Weights of a small transformer language model: width 256.
MLP neurons of a small language model. Each row is named by its layer, matrix (gate and up: input weights) and neuron, and shows model dimensions 0-255. Each number is 128 + 32 x the weight over its row's rms, rounded and kept within 0 to 255. Numbers have three digits each. A neuron's up and down rows have the sign that makes its largest values positive.
After each neuron's rows, "fires after" lists the tokens most often just before its 100 highest values on Wikipedia text that the model never trained on. A number after a token or word is its count.

L10.gate93:075127100106042113175129180099178100143148131087164093167103154147150134138110060141142117151135088144107075163063124102149165153123103103136096137099116141187100108089132111102151120162133075097118114094191185084091109151137153138077116118118118137088080169129183111131094148112163116119162124096084143143167086098146094175188135141098129108165185138080117094080095157154196130148125157165101123162122145128113074201130129089099116192124148156146181065117147115136169130143163161132092116142152099075156175126162109121090095132085104193194087152136050158152128129082116171134137160116112081147242088118154080118160123170162111147153133145115156125148111134135108127104109152154083098129086065069145182149167076167093126168113122162110152123159142117141125116134128105
L10.up93:117117129036186130164116126148091134188162140131079151128159103163154100144115167157124071111110160148169079088100117156134124130177126088103112165129135097125093119154097183160071123079084085181098072189108172123087123140131112097108164133157064128116117216140130112136158153137097149099143190146117084125142160115141092095150111119124157144125125139218106159143116097127175124129089067151143123141147208086126138144131149159122105103122157104083062117135170127125102161142120125079182142178122080075101136129085118155127069076061111107114166165083115084145155140188127159095114141111164160110166196145031093118124137125137169152146140135172073127075117127138133108148185119092147123133147144134087132183125178134128155137077106093080151142207133147162138124140086107
fires after: " w" 23, " " 15, "L" 11, " (" 8, " \"" 7, "f" 6

L15.gate237:139087099169139144106103121184054071138154115187140057111104147098157181110129102078146111147146182116132089136154155098151134132112137114113145129183143158182122163125096135152142117146085139127119094139082089070131099126184090091137173152153113161140088137129138139197118164081117106113136170149109166168140104002152105114110073080137142124080127165140154161132167074181125126124093130145051112110111169129030132142181154100141077118113187116116136146121077145156165138113145139193096127144138099112091146150165136129128121145070166125094058149089144114173104164096116171117120104153104157082145144112082138130100149131127136025075039182073140146157103091120134128130155149157135136162101121123113144101123136094092105152115174139139164108128169069095119138135163098
L15.up237:115070098112156126129088094161154111162151123177123116171113143065190133140156087108081127119157112098131071177108098142145143100143176082126141148156184138138092141104160133065155138148146102079145147135072170128114123121145148138176096130155152203094130119177127099136046128109097133119167088136110151124151093096121098118099111115190125167130143131160143167144100115113100148133133046084114087105139180136133114097154126161084182146124149091174094122145119145139098163118203166145147131100100111082088161138162192057197149107128054198080106121170168117131109178143078087151115089165078082133180133139197120093102137156088118089131124058101141113130182136071130091143078145137120181125135130109103102123147123087138139134136137126123154225107185164103087162101155125
fires after: "ve" 19, "d" 13, "ment" 9, "t" 5, "la" 5

L8.gate391:144160072136092082143197156102079165135076066072062101161142166124123100096152142121146092145131130136117129136139137156111114174106154066104174156155077110137085140113052155121126129101055195148140150178119102090150128138121151162111110146144143145168163152131091113112159117062132115123130184159139114148082096147087136129123065134108120112088128149094176114117134107136135066146143155123091123153106136141119078119161116114177111135175114147080153064173122151162133086146100100070125149127142131123177164123118106134116075136157076101080099118144129159102139172151148107095155135136139130153131093116180120134085120044119154115161162139111130175132095169159058107068000137174155085085126115159148115160128158117141113088139143105127115104151149035106141120078078057
L8.up391:091162087126139097116146130076068159149137097100191106135110149149113120112113121120138108179134101137089087125188092149107135191156130106117111115145138115156103136069061188100121130100069210157149159115090136206123112165132154134102107132108164168126149156061113077156127112090117121137136081126150115097142066158199140124053070113152082128080131134058141064111126155122151091123163147082085110148108115120123135165159141116128161133133097175149134098182111173077148126193101074139179117140121154162188143059148103153131120111128106116145124118089162145123154124125095152115138178176077167118142166142186103050134186087117178137144172135157199150107112112113071131140114127100114118107078127163102098136155209110156134137144141112089097120114141084074088182120076154
fires after: " 19" 44, " 18" 8, " 17" 6, " in" 5, "–19" 5, " (18" 4

L11.gate238:093148128133123121095119084103089099136063108157126129192107129099164159092089118175127146132112169124107089099185123134152083138183158133109181170096064127105158142145135118090171144128147172090143167156096151093185136121164136129120108122126106179115186135120118120115137113152090134161097093132124161210156154133083181126121117148154113145106111118078094145181175139132062106102143127108107130144091055094151081133156133107112125137175117111126185107117131139081201191179107127108102100129083173132132084097166127143212096065164084155080123166096190136130157160059119154176099152130170127146066112154160147077137161135132108168112087113147184104103101172165161081129109119175181129124190150096114078143149178116096165114080123111134108156191102077177134163170137172
L11.up238:184170147134185147122109110168124149135090106197145111129117102130152177112143154153111167086068129125133109153100127130182137075149115150180105177086138129137192131153130105136175136100183132114131129108084138101074091131136158173161168105089112171106137114155180126104100065113141151087085130098122092104123087041056155135036171155121172057139163165146087133164156050132127142181108167124134143160133147097119138100130123093134171111138155095131103168127116163088154193129128071195127114102078170169151116157111155155086122090159107112054216150131142165117131135145125130130062082100160099148108168120144144142112167130165106155097042099089126101063150096137146152154133176144137109104085148111132132136104090130135135093127110147108154160096077156117095119097180177
fires after: " co" 31, " P" 20, " p" 9, " Ko" 6, "p" 6, "ni" 4

L12.gate79:116122131154152114093155132120167103134154093119134155131113152094173162134170131088135200117148093090184104173127089128158104083137171165097143142104069174141135144116096113150156125112119157059110124134125114150188164134149137057098103151047144181207127158124147081119089069114116127123105056100121142120151061128090113172108113134139146117078121130119113124149181123152116135195138139141188091091150129142157100111126120160155127120161173148172057070110083108111141101082070122151117077127128197128122144163157096102137144062151151152098157146139126109120070163086114119109115133150095118149060144147165148195120075150092150149132108141169130179089210137096146169088145100149122156090123169085156070156069065076084091135152083080106103147148169111115117142107153190
L12.up79:139158144199189152064146087122073098080115171138123114136127104097172170122130127143102105106129111160100076082057142132140105085110129115175150122107075148127096159144079142132071102086158118135148124126058141100103154116160076061160112184109124129187100203085123144096125060141107137133087120117147092150127194130142157127095147147099125160172114108085099122169121080132072164119116116068100130136125106168158099096072099144081073167153159117123146165180154130130121135086102116091150118071138115140087112104115104093096115074085078084123136074117122217121115141109134107171135126151106089151084133156121177125142173110139123148134079064092174103107141123160132121093141075124112153132153160129132151096091146065132169092128092156180209151071145122046091134151139104
fires after: " co" 12, " A" 11, " ca" 9, " se" 8, "ro" 7, " P" 6

L11.gate68:147106168120147150124137162136145096159111127126126087126086135215148105142121114137127109159100105160083103137109162057139191120087092127163119111153081162145120133112151125117129158128143140126145135120049104069097100119166164123174111132125121102080138108175138152117139139096143124135161140076068079160109081062092120105184117135086164094070130146151128089139131142145158128179180149152115069078189148120112151127173107147130158112110169136151138135120132093120089157117123139133127133091070129140094212123207160080080147207177110136171081133116155099137121145132087140128153125147131118125124106077174112125122080182164106144139107091116159153168091108102170156154155195135098125134097012048127092133126203177145123148092188077075100106160195166118113108162142104
L11.up68:094119095074099152131141170167086128165141117119117104083140193153130126097110112126121174115143155131156134133082220122135150140135192134082120078077153083131115110128089096128079116118128088123184139090148121099140109088126086212116138123131150183114168162131105042143199162133111100147172144141093117179136130086107137127165129138106175192155130124097101102172112157107160157069119144113071139128145103092168120123106136132124160139123120113137177172163153119131170145092153135074064213083136109097185161122139173123168127121182112132076201197152167150166142149185177051150076149181152136137152171136130063050123160164145133133143100120086079107165068138161167134142125165131137072123119179118153107142141123084135147180162103106124128117120144142112168139124146147
fires after: " " 24, " w" 11, " K" 11, " W" 9, " m" 8

L16.gate294:182105107153053174090144114093108129152099117162103168133161105156185113137122133145144112126163093119180140129111094153131173101142127127119165113075106139136129108193175111145099169163104122103136127175089120095157125223131078092115106132108180147145088176089130120131131147153122178129115140167087197219152132109148123136086124093162183105135145163158171138128146116112124149160151124135136147125135094106150089124171125175095144100118145131083159158091142120178123149156125194136119169103159130128117143136131165084120113106134050172085078165178159109083170100066135162132126152154166167145175185191129161174167137087113158110117142182118103129110172120062092128154115163132129080102163135195189092079160132105132119068033091122122139076199140088178136093106145107
L16.up294:108160119089124126132135126144166129096088081159130152137088139108184151125114155090137130149158103132189128129096195113160126127139146157139141108158084071145129122118141143077085143126170065153111146155077142068091126121102199136107149118099202178134163137147070190122076126117175128141132070053163143142098072112085130131050194129146182062176119135102115146122117152116107141111151116137125120126173063120109120188074126167134133092178176070209090119098180159165125154096156126155157120150159134125087118125068167122119129149133107183150114121155114114094146160133085123145096145072072210087088133103074126105177110104118127131091115123107149101144150150106129165174169144086176113177198174109129161145087086068116141116126153149181116174180154117121133105108154122
fires after: " co" 20, "p" 14, "ap" 8, " Co" 7, " ex" 6

L14.gate199:124092138105136097193141160163121145129170130140105168181145143145167093168143128183096101200090099115158058136169139116133092127190156161122096120120125173162117094117149177095141148124081107101117145182178112199172165117164100122169125167157147046133166176130164150163102104127117174075159163148071094164118162155109172140125144171146115131119112146118116162143166090106105132121116099128124127131040143074135134161106151163165116086113122136119174118111093088132127168158093126125100117108187068092101169065211097164026176085167132137098088093199064132131122126109108130102118116165188135107112133104148131150094137132133129131124147160151148100138131168145142159123112106112142112098120057141129078091084098189103132185091078099097111079108108065146103121146109101
L14.up199:129112154136156128138130150157097131159114161143101128166119120079141121133167145076157086121148118156140133087109093110081203097173134114187088155178148136118087153111118166132144138131110104103112162105106094153178173120105166112109092106113131105180116098131103173108143134080134090171178142181158141217125119159073068116167113132114137066096128043049186164159146154124092051119102161135135170107086200140169122101088081112163124121114168168173142090139096127150151121123112149134114135114159148132110092124122103127138083087148168103125114076191132146139121150136083085149117046112055125114102151096130100161064131085089166080188136074145115149149201095104079162117118126165136150147125140177123149170099124180117151174141094162073151115078084101062116114150127111
fires after: "g" 17, "et" 10, "t" 9, "c" 9, " G" 8

L16.gate461:143139119126110119025060120068107133105115134115120100147125185049133149114167145123116165141125097108136124121128068154166172188125106154107136105139126186169149188149126078094086163167194165127156159168129123121151109133110160119103123114120137056135047190167115123123164157106143172137188128128150111138137136125102115086138081115107171127102110140066182156170138102064181097101103083110152077066096158167132095172169139077069123113132146155120189144097079157127176127123186107152084147117069104088100081157098076109186177163105153129092126112088098156093093078161119085106150158151155175199105125121143128191127104126139181105112136112084150117133117133108081138154106105116131148130168124095112116140115152142145124150096122137117128116120150098134179131026115097
L16.up461:176109135058117126164096121134177078153125133106126111163136155080125143094101102171096155089132139116107196141104127128066210063151125094155058058140144112148145104089161162165163141137078071199121163131112152145144127127148134143124133115142146102133132121163117128192119098157122161119120113078118153088062099117075094173123174118118127110160133144134066130200139111131098126076099117142104113210092084153110151151127081085113112177146094173142157181110122146119108062095134162179117118079153092075110181144076103045078129129101084138180106155120129119157117100147081087173125173152167108168131146181151104132110085146154058097114078099155142124114101130117127167110093120107126149109147085075084154153114146138070134033152108130109112128110173125117105153102115127
fires after: " end" 13, " Go" 13, "an" 11, " Du" 9, "In" 9, "la" 7

L12.gate177:076146029142110122104146088098088104157153116117111087153148120083097093110114102152121100129140123137135136057183078161152134160140116139136127186132159140131103134111058159120104138089097125173112120156160143077092140151200189104153180067138188155137175156121094114185152121133104166115137209136123115170145136151152074128102061068068143061118089116151131118118140101101161142162183090146132111173114109139108098186088105139112140142137101156133122092122092128158123110117125129117147113120142123080140128103128150120179141119147089141182041116147181107077106134160122124124139075138130072178154085173161169150073152179080121097162150160076106121129132131123094099123094116157075113107139162069178158185124178132049128163134074148126163111122203147146092119118087091
L12.up177:149145073133115186066158178094093120170094152089137079150165082122145135115108125114148114112137150047121124103151103135107157158112168173154066135120121132129103116144086180093147105118094128164147088139068170042095083087115142129157117110093103162131094105194182170119107063100159140159098140121126143120131170129120115156141136137110169112147172086109156109115116096154170077108139101078128148135078161103093161125107155111136118111077112135087135094211130093114104090170161114081136157085164177057104152163149206140121115098150093072178143178065197077094067161162213099159143129138076138132143115139167132140120094068097122105159113109147140141124126150161102152129114142187101110109116134116131107133118159130081082128132097166107153086103136173099115117036142091
fires after: " 19" 16, "our" 10, "ur" 10, " 18" 9, "un" 7, "fa" 6

L14.gate179:117128083051149116139095153145199143109172151137195088111177082141149099171132104097142128115135150187126066113134138127156065057137148110161158126107097123101132095080135139144176130112109122094153162137117061125115153173078124140124165098131144150103154171133169160126127125151104182181135155119095122182073121157119140072102085167082135119111127084132067155068124071128111073153119118130104115168088098107146125122142111145124133202108134053115139077123144152143121142168160155085108111106208115085099196118158052149087137127155111140133066127188085166172111080125134113129155118145107164120119073130136143156153099104131104109197131146212131119138128092166110133158078060071116126110088111151078090079131084127124108121128168159114118128115091090173179099125194122
L14.up179:105119112144136072149124089156169112110117076151142122097095113045128176070162187072142095137113089137144132137172103092190133136131120085192133137159066108128131080108117119135115120174111189126123084116109110157148172146163203037155113138148108094106163075139104142155120128125085100167119129148099117079144127172072112081145162184119126069151089130146126162100095084093095125053131146186123131138148104117114136152134052133110101181113140087140154094146116139102104153119113070096096124152117148155163162134100143122107165113084057141043139151201089127136170118151095113095095181122104118143072141159044147209161093146139133089118084125181161144156136080107127175136205126138141181139073165132135162147109104139133114124153125147116133162112149167148154111161136134
fires after: "c" 16, " re" 14, "g" 12, " Re" 11, "app" 6, "ar" 6

L8.gate397:125116131117172087052168180128137135102130135195142152161091131118088090126141102146120154074120127164101092122185092171130096100160091116088174063098136117155089116141077102114199102097116139139129139136144116133132087105122131119155128090154100146166169196074205089111142097161146085156112133112073120187147151082068140141136145088113147147088121115132229115111172125086084116149123119117097188073155130093067092158107172125073138119087112154126076145141180161112117070185107135109080089145159129141135114177146112137150134151085140084192150130118121178083108093149132154082036161092129146150126146174109141152131169142125132176095166160148146184134111110108169134101134129123122056156123103092202168117111151159098166142122111087094097073166142093118137090094137149
L8.up397:098152129113125161183147139161146136090104107160166133123103071209165171127149155132161162080144167146037147204105168180138121143179154116127134123082185201182159120142086139178109117177140131140150136140136175106082161161167139165183155084110118096157156090163122106117085030083180100133150074114142066132096107129145156109187129150078099082126082097109130140120137079138130112094116126127129157165121125181173118106152177089115126090132159150094129109126123060171162120129162146070128122069072196149106127156120118099128144126155153099104136136109192152144108141164111138117126109126123152113103155097126092157118173110129144176081115115094112139149123120134147214108133176147094072194149100135104139156166070152133136120104174140106072172115128142079194127126116169
fires after: " Y" 20, " T" 14, " G" 12, " Ko" 6, " P" 6, " K" 5